Part of a small language model's weights.
Size: 22 layers, 2 heads of 128 (1 for keys and values), MLP 1024 SwiGLU, vocabulary 8192, 38.8M parameters.
Architecture: RMSNorm before each block, rotary positions, biases on query, key and value, untied embeddings, capped logits.
Training: a variant of Adam for these matrices, 288M tokens, 8796 steps.
MLP neurons of a small language model. Each row is named by its layer, matrix (gate and up: input weights) and neuron, and shows model dimensions 32-223. Each number is 500 + 25 x the weight over its row's rms, rounded and kept within 0 to 999. Numbers have three digits each. A neuron's up and down rows have the sign that makes its largest values positive.
After each neuron's rows, "fires on" lists the tokens most often at its 100 highest values on Wikipedia text that the model never trained on; "fires after" lists the tokens most often just before its 100 highest values on Wikipedia text that the model never trained on.

L6.gate423:495454537527500528497477513486506491532523515526479492493471453495519475488493460510442491465497504543500514512454515534505499538480506455481495486535530469528506517491537478496509496454527480532516472470521469519463520503531512500470509493490519516500501532453481497474497510492479517459513477529547450501542485489511516475497500503509467488497485488521530526527503504486498537469545505456516501480501486458430496547467503455476500547492448449544506500511522519477521538503491484503477509482494521520484498504482501511494523488504509495494463512491477525498465531523461510504
L6.up423:452525488481480522523474468482503478502542513524483513519471488553489493491523474511512507534449502509452435529510458473500494495439512519544466461477500498454488520512517533493513479512537499526423508518512514496527486479441488513501524516524549518488490516498458483498504471541506486513513494501519491464493527504447547489523475531508491523535478532513462482484500473484500471484520506491490480522524501526486512517499502514484494514484513513541487489505496473478499497489504462507481531509503502536496480494466503529514513537534529519506498518506515528512507501506483504522
fires on: " who", " which", " whom", " that", " \""
fires after: ",", " of", "T", " +", "t", " –"

L6.gate1020:454472503504546518481504504515527496479466461493460516504517502529473504482472516522515481524541495491524465517492495480465459497492496522524554476522549505521497478503513459455460477476488527480485518439534510504489533531507489526478499488506480534510508511506501468517514514524512522521458486467515476558533522545521476537533461464489493482479453469488508472496534484561532453511516520511508510485496516516507453505481507502446494514484501513504516474527520479508446485483461494501532477471483558504504499511521491513470485540488493553512542534501503496525496507502513524483
L6.up1020:486536501528500486548476473509477466537456494496492500524492497490487510514495502501487529561503484486488519452509516491478454478507488538516523514479477534461490494522514494534509528502497506513499480494513496487455501497481535502520487535540498538496496463511468476451474452512492464497526465471491518505498497498466514505511562457501462496530510472511481474439483551466511469506475452512514482528526459560506482470461486562507489511475485506490492491460472492502535493516476476491525503491523493525523520446488453529531486546506479438535521488518547503476510450482522492520
fires on: "0"
fires after: "0"

L8.gate578:531510485528545522505504494554516522514483502499482510529508464558529510506447508488525517523526535480517510505548523483499468491518523483482477481456448467494511492484466456486513481522493514505498510504502547459475491491515488515478510463521492511498506525493473494535543512563525504549445481503486469565552508495534486490495470498491510529504465495501501533503483469527442473464468526511546520492519450485485542502499523539507461476490480537548502512518511505469414524552477496519500510469550533531474524505512514524490487529495462467498516524512502524506491465516516496563
L8.up578:542494486537477507514492477481487572452497503508532508484462471525504517523511510498534503536488478478498482507504554475538476508505507464481512542496499506469461473485487483490501461516508474500484453515502528483500532504483549493480507508547497523471520480482489504494540578505519477507495504483501520529485497498495501491503519533533520506495496530483449464451427451493486449509523483511471518456518523498511484523553532544496514480511507496470489512513517505523499488516438483491515515477502504505540508491495486506481471540475482547519500455488492517490493467472542457514
fires on: "al", "0", "6", "y", "1", "t"
fires after: "0", "9", "we", "s", "u"

L4.gate943:478510454504516554511473503499464521491501483489501518522475507481503518476455489503499482480454484468441498487461526509512463480484539484536529525497467509519468474492524533512457463492469513526496486524520538541485511493519486498497532489517477546526471493490471453554539526554536480495499499486481501502483454531515497499502549480537487511506514493507529483509559495465536503512489485510539495475516514503479437486480474543520490477486521520525507533515522496480520494485528472471516493507510464474506508496456496499489487474502515532475511513496515524516483529463492467521
L4.up943:533500514494546519455488497519495492519479523499509463470506450460489476534498485522522496493498514512520480523481498529464515530497482451494533503480496502531538488526514472477502466463480501463501496490487499506532476444504503488499502495512484528478505515505509512583537528525544509456466504488483522537489497515476515515477509471522486505476537516504539505486523451494511537506529479478454506483524495521460507511480491503530499489479543470516508520488514517512501500461470500514515508525497469469502511501509509493548476489512480469492546524479482522418468525509503462513
fires on: "9", "3", "6", "0", "8", "4"
fires after: ".", "1", "2", "9"

L8.gate1003:495478505527536489539529473496496465545513499487513494507455510522491526471516537513500479497513509475479501510519476499497478493448518430518478445490521511491507530505470478540490493530493529527483494519477532498467504509459568527504471502513516538446503509455474472525479505503506488470464504526513509551512527506487513525504462465510518503495477521473514520493487512553528480486551527469480510488501535476513511547458521528516472491502539503540512511425537486490488507510492492512463491527489495504484510509491500535477494492509444501492527500481488492476482482528511508513
L8.up1003:510490475494502473465454470508514522490487479480515459473494498501520508498502541456490534566532486477503497478499467494523483473481542497482537519488527483502496493494468497506486517549481539500498539511565511481475503451507493492568504471511502481468525483516508548497512563465488508511475490501467511495516499509482539503523492437506501504473512552473524530492535525498517512489562525490488526473520468503498492507483489487480492482525500474517529522493509458525510489504516463510486478476501505461504503452451467525509546460473476496464478508549546501510475523520478502471
fires on: "0", "t", " Gi"
fires after: "0", " ", " Go", " Mi"

L10.gate630:480460530483504491479492517498466486486529474534542542485496473495502477466520513477471485507554483480486462519512505505497510494492504528537437487557512563480473497492504466509516474505551527469495526513444491495505498519490497492491516449491522516521556469525491513515457462521513518480487480510523519519469491511499468546523505515465455463476481501516531530509505508513540510467536500534530494494522483487496472510460502485465459524493499457556506492492492452528501538489489520522498511486498541515491503497526548514421594453513527533503463509448499535531460488487497513482
L10.up630:513492475482475519492517453479475520525525505532456512564498471473523497502523509503496488483493516533487463520521498531486495518437512509481504474524468529481477536502493527497477519507503540477503493510510441480464494479479533470504481488500490495498476519514486483492525501481543500468462488475527495493479510500493516529463439547508481461470540518489523507489532461476497514513495449536454483475480493519547495530503527433483512484513500478550495469499477487512471485452520541471514473477488485522532464547515490498499517530473578493501520522502460505504491471520496478543
fires on: " who", " which"
fires after: ","

L4.gate425:510524483493522528488518524522522556528496504530503456469502545499493485482512485485509552485510515510524489469488515475518496474452520489478539504539539552521508456515460491487516492501475531560483499522488498499528529427460499516443508494494485535491505510578516491539507461503532532519472455507487511501489463521498498528438495518497530488438488499470474523517480498529500504469556487502477483470506513515551488501491511515456462480496485502494514510522537516481488552473494511475494512503526505481494481508513471504526512495472501540510496499526435499518482540513486512528
L4.up425:516543544511500449490498512510497502510525498500523506525481501533461518508510482477460574535511474472537523493505504499478489496465511535475567506474463488484508506511504477458507477465521474458493457482538502503508481514497538527523465548536520520547518506445492535524494461505553461452512502486490536520523485520467518523510527507462476496492493538469513526479545514499519493466489502517491498527496504510500485499509496482495516446484499512538482501511531502505554532510465501504517475451523510483498527498465532525497479523546523456498470499514515480527491487552482518486
fires on: "9", "0"
fires after: "9", "0", "8", "2", "1"

L10.gate219:515525499505495469488510525483471483507497528499546518519450472521506463514464496518511475484496497477520514507513509469539497554527540491481486512517487500467467503502508492482471468507507511512529524477536480498489487516529433484556495563525500486517501500517490498544498484546464464565504522522493520564553460498454483491475486530502476517505452513447524487485542519451471520503488455493511480486464510516506505521536501506517497482497465516468494432457552492484485507482469517481478475511531524488465510483518522510498465526451498507469540487485467519456470508467462514560
L10.up219:462494497504482518483484508504518514455491499484528485518521532548463542476477537501526527513532499468539463495526540566523478485506520501487455466475500506506481505517513479484493532518512489515502516498500519511511529503481482509452442461527512474525527519494521483482493510481509495518526456484501488461475477522574486456529509453494488519496508494481471487455463467514506484530482523542512515510487509486491490514527483515492477512515523526471496541477505507521506507554502499511497507472520478530503503519506520501481478459500514502513494536486507491500474494527476519523
fires on: "1", "0", "8", "2", "9", "7"
fires after: "0", "9", " Ha"

L4.gate154:507568481514507501504499522521479522533476481493534505473461472505517508509508469520504494485496483461498500505516513479524467505506501478494530518505451516537476474506482464489488459509483505497486483528520520509509514472518479504492497478546502538503532473499474489571490506536524516480512489461487478533478494546495547514489521487512494496476518512512543508496475449451500489465521501517495526464513480522506501501509526519516491495509483511505504533472575477438512547510452466494508489493517484492479466475483480523526446507514488487503513530496496513418426492482493508494
L4.up154:512533518518518490487517523515466505524464461508548514504486471516503503514507480554507489510489442483505507503458518472526475498498543517524493537495456492521471452510495498475494463510479525468527455553533535485511510480511488516506546484533479542520495500510527512529512504524536492490469500465502498520499467534506541524486526463492505528502511526498535488468493479444521515506491496479485568440508524530482522522529481519485542469489513506501505510531559498470525519489444478492508509501528459500523492524470464492516447511457490486500498514480474529472467525458486484488
fires on: "9", "0", "5"
fires after: "9", "1", "2", "0"

L10.gate372:487498488540514489499509510527516483505505485436485494506464502524513492462480435529519485484496501520557471513489465523547537547450525502459507501518486474472496470511466469551545501464520445536507513460509490504483464466556506481523451516548492502510497501479495511503502450519480485494521479512537550530528488466504520484477482504526500525526461498501493503476467499473527530474487514501526504480508519542504497529487499524508498523519510499489480509439506497495537471488504488470484493479501490519489450477513513486553476526516517512476492500488492523472475505503514515532
L10.up372:476475494475515541499446514477516473528469477517517536522485497497538506499512480472512497478465495508466496497516593500448494532521542494500524457491529525511447468509507495520495537488492532479520517448545575522516498472494521517464504463505510505488475476536469509500464468497510512474509552527526481485477488508466481490514492450490523521522468501503487492518486498486484460526493528565500494534492460477464513498505498503521470518501534525483486484531513505517518508485499518528535504518503535549503487494538513513468495508485467476506519516532494443491496493485481481460
fires on: "8", "7", "al", ",", ":"
fires after: "9", "8", " "

L9.gate595:501504537527485515518521534508539484528480434474506492534477485525448484499488479505447505470493506474518483455521516494509509506492501514475520496504513503486516527514483450504515514487467521517518477488505515501468506510495498495474457504501532492494474537506462482521475495524526521501534492525510499504465486537452543498502535507527492518466543472480486511452498554532493426487504529454491510529518497488477490523512545494522474504517495510496524503505507521567517583515493462486510496496478516583522520486510516509489479497502486493497510468477559506533491481503500458509
L9.up595:476532504521487441488489468500505502461543515487473475503449465500494507500530479473492521519498483481508477518515492484445474478473501518474547502481501502507471476479467507521442518486502506529480508517517476499482523526479573505544454485520527495516473520513516502496468469482518520513462494503522504557561482456493511484525520479555482511513512487504504513474492488513479490478481492461505470490492480540495506467484498513511494464498455476497503477480482435537471519475456493486507470454516473539505519506542443519496503568530537480493504523531522492432497476528477540479
fires on: "0", "9", "mo"
fires after: "0", "9", " de"

L11.gate953:478489433502533518480477503509532527468534503477464520535468453507488548523462473524523452552538493488521507464544512500546515526535493463491515497473504518507470505537484500485547511445499481503477509516555523475495528475508482531509470473489485531483520490489505515576504493520544514498510480508481464535488482504539494519482479473488498543517489542579487502469477461467516504508468465530515494511488465516526465480477476515504503520489457502492504541467510524478482512509514470520502515502508523455532518466483488491520524469460495509538525509483499488522486492526476535530
L11.up953:504511484540526489489513467524493550518508502473510493476493470532483537463479531522503492466501475493490516492458441495513478507524510492453488547547460450477507569515440505490493449536505513548482482519454471502517532480505511563494494501580490519455497509509491531520520504508501511475457488516495518564520507493493516522548546493519502505501454523488494487509504512485518482481493480504498512480484439563478506488459500508485471484492494541485542469484516504507500521484478483505530512482516483525496537490472455512524523482482508482546536526488519487499485440460470506487
fires on: "6", "7", "8", "5", "9", "0"
fires after: "9", "0", "8"

L4.gate532:480521512516507494469471486529476556498563503506504510500487488513442488457483486531522496522459505469529498478505489501452501494513520498508499501516514467528500517495485487458527482458458512483470484482478486477480510437469532475460542475516485511507505496497478494553502493519521559506513506516478467569494464443512493545509470528519502488495511529535513513491527487514519514520510508495539502481514498497461522486565546530480500517501483517529530508481476490556502514453493472504488474571516477497484509512485510483477523495499481525495494506506485494515507434513489499500
L4.up532:499502482513537479492497498500488489519533531480508481513504494526484502435523472499490506530460489481530485495529466518514504520497494479538522435502523519479506554442499469502479512481482543459468535500467493493470496433448471450494561493509510520487547531529536523486491498504525532451470498520462499539514504472539502537475473524475503494501487497484462504482524484474537488476521460473528524462487523509488542531487497482531514495482507515539521509525511470501477531472480490508513520506501499479473499551525509483492504488488504499479498501498496479506474460494484448495
fires on: "7", "0", "mb", "ter", "-", "8"
fires after: ".", "5", " the", "li", " Pe", "D"

L18.gate674:554461523466505508481512521512466477519534525520448553538542482517519479457438527494534459532526564496521485517527497537536477525488519470499517461524492487505535501544482548465486492511490453479504486508508499512503530452537520517499490496514468503505466533533518481488503538518485492481493465514493512525508503483479533499504496490502530537516544516536468486480494520494541535513486481492575522521552526511537490529518501526505522483565542478449498518538472563494514467480477500499537531492544495508491510490534473495470489515450510508480515521465474495508497506513476484498
L18.up674:519500516480486507501489489473495517500516460442457548479485472448462539502509460478533522478507442506487499481537475475520467479505500489500515472517501515566549520521434458473475475499499535524456527482512547523472491513517502507520494479511481525513479552526505510502479546549488519502494498532511492532525482516453543454508435522489509528487490506483514485490514494496467484438511530564505492500507533501495489488519496507518543511473500495551493488540525469502468520498472544515515481508526525490504505498518452525501465520491500511499519513481513481514496489478497495473
fires on: "0", "8", "9", "2", "4", "3"
fires after: "0", "1", "9", "8"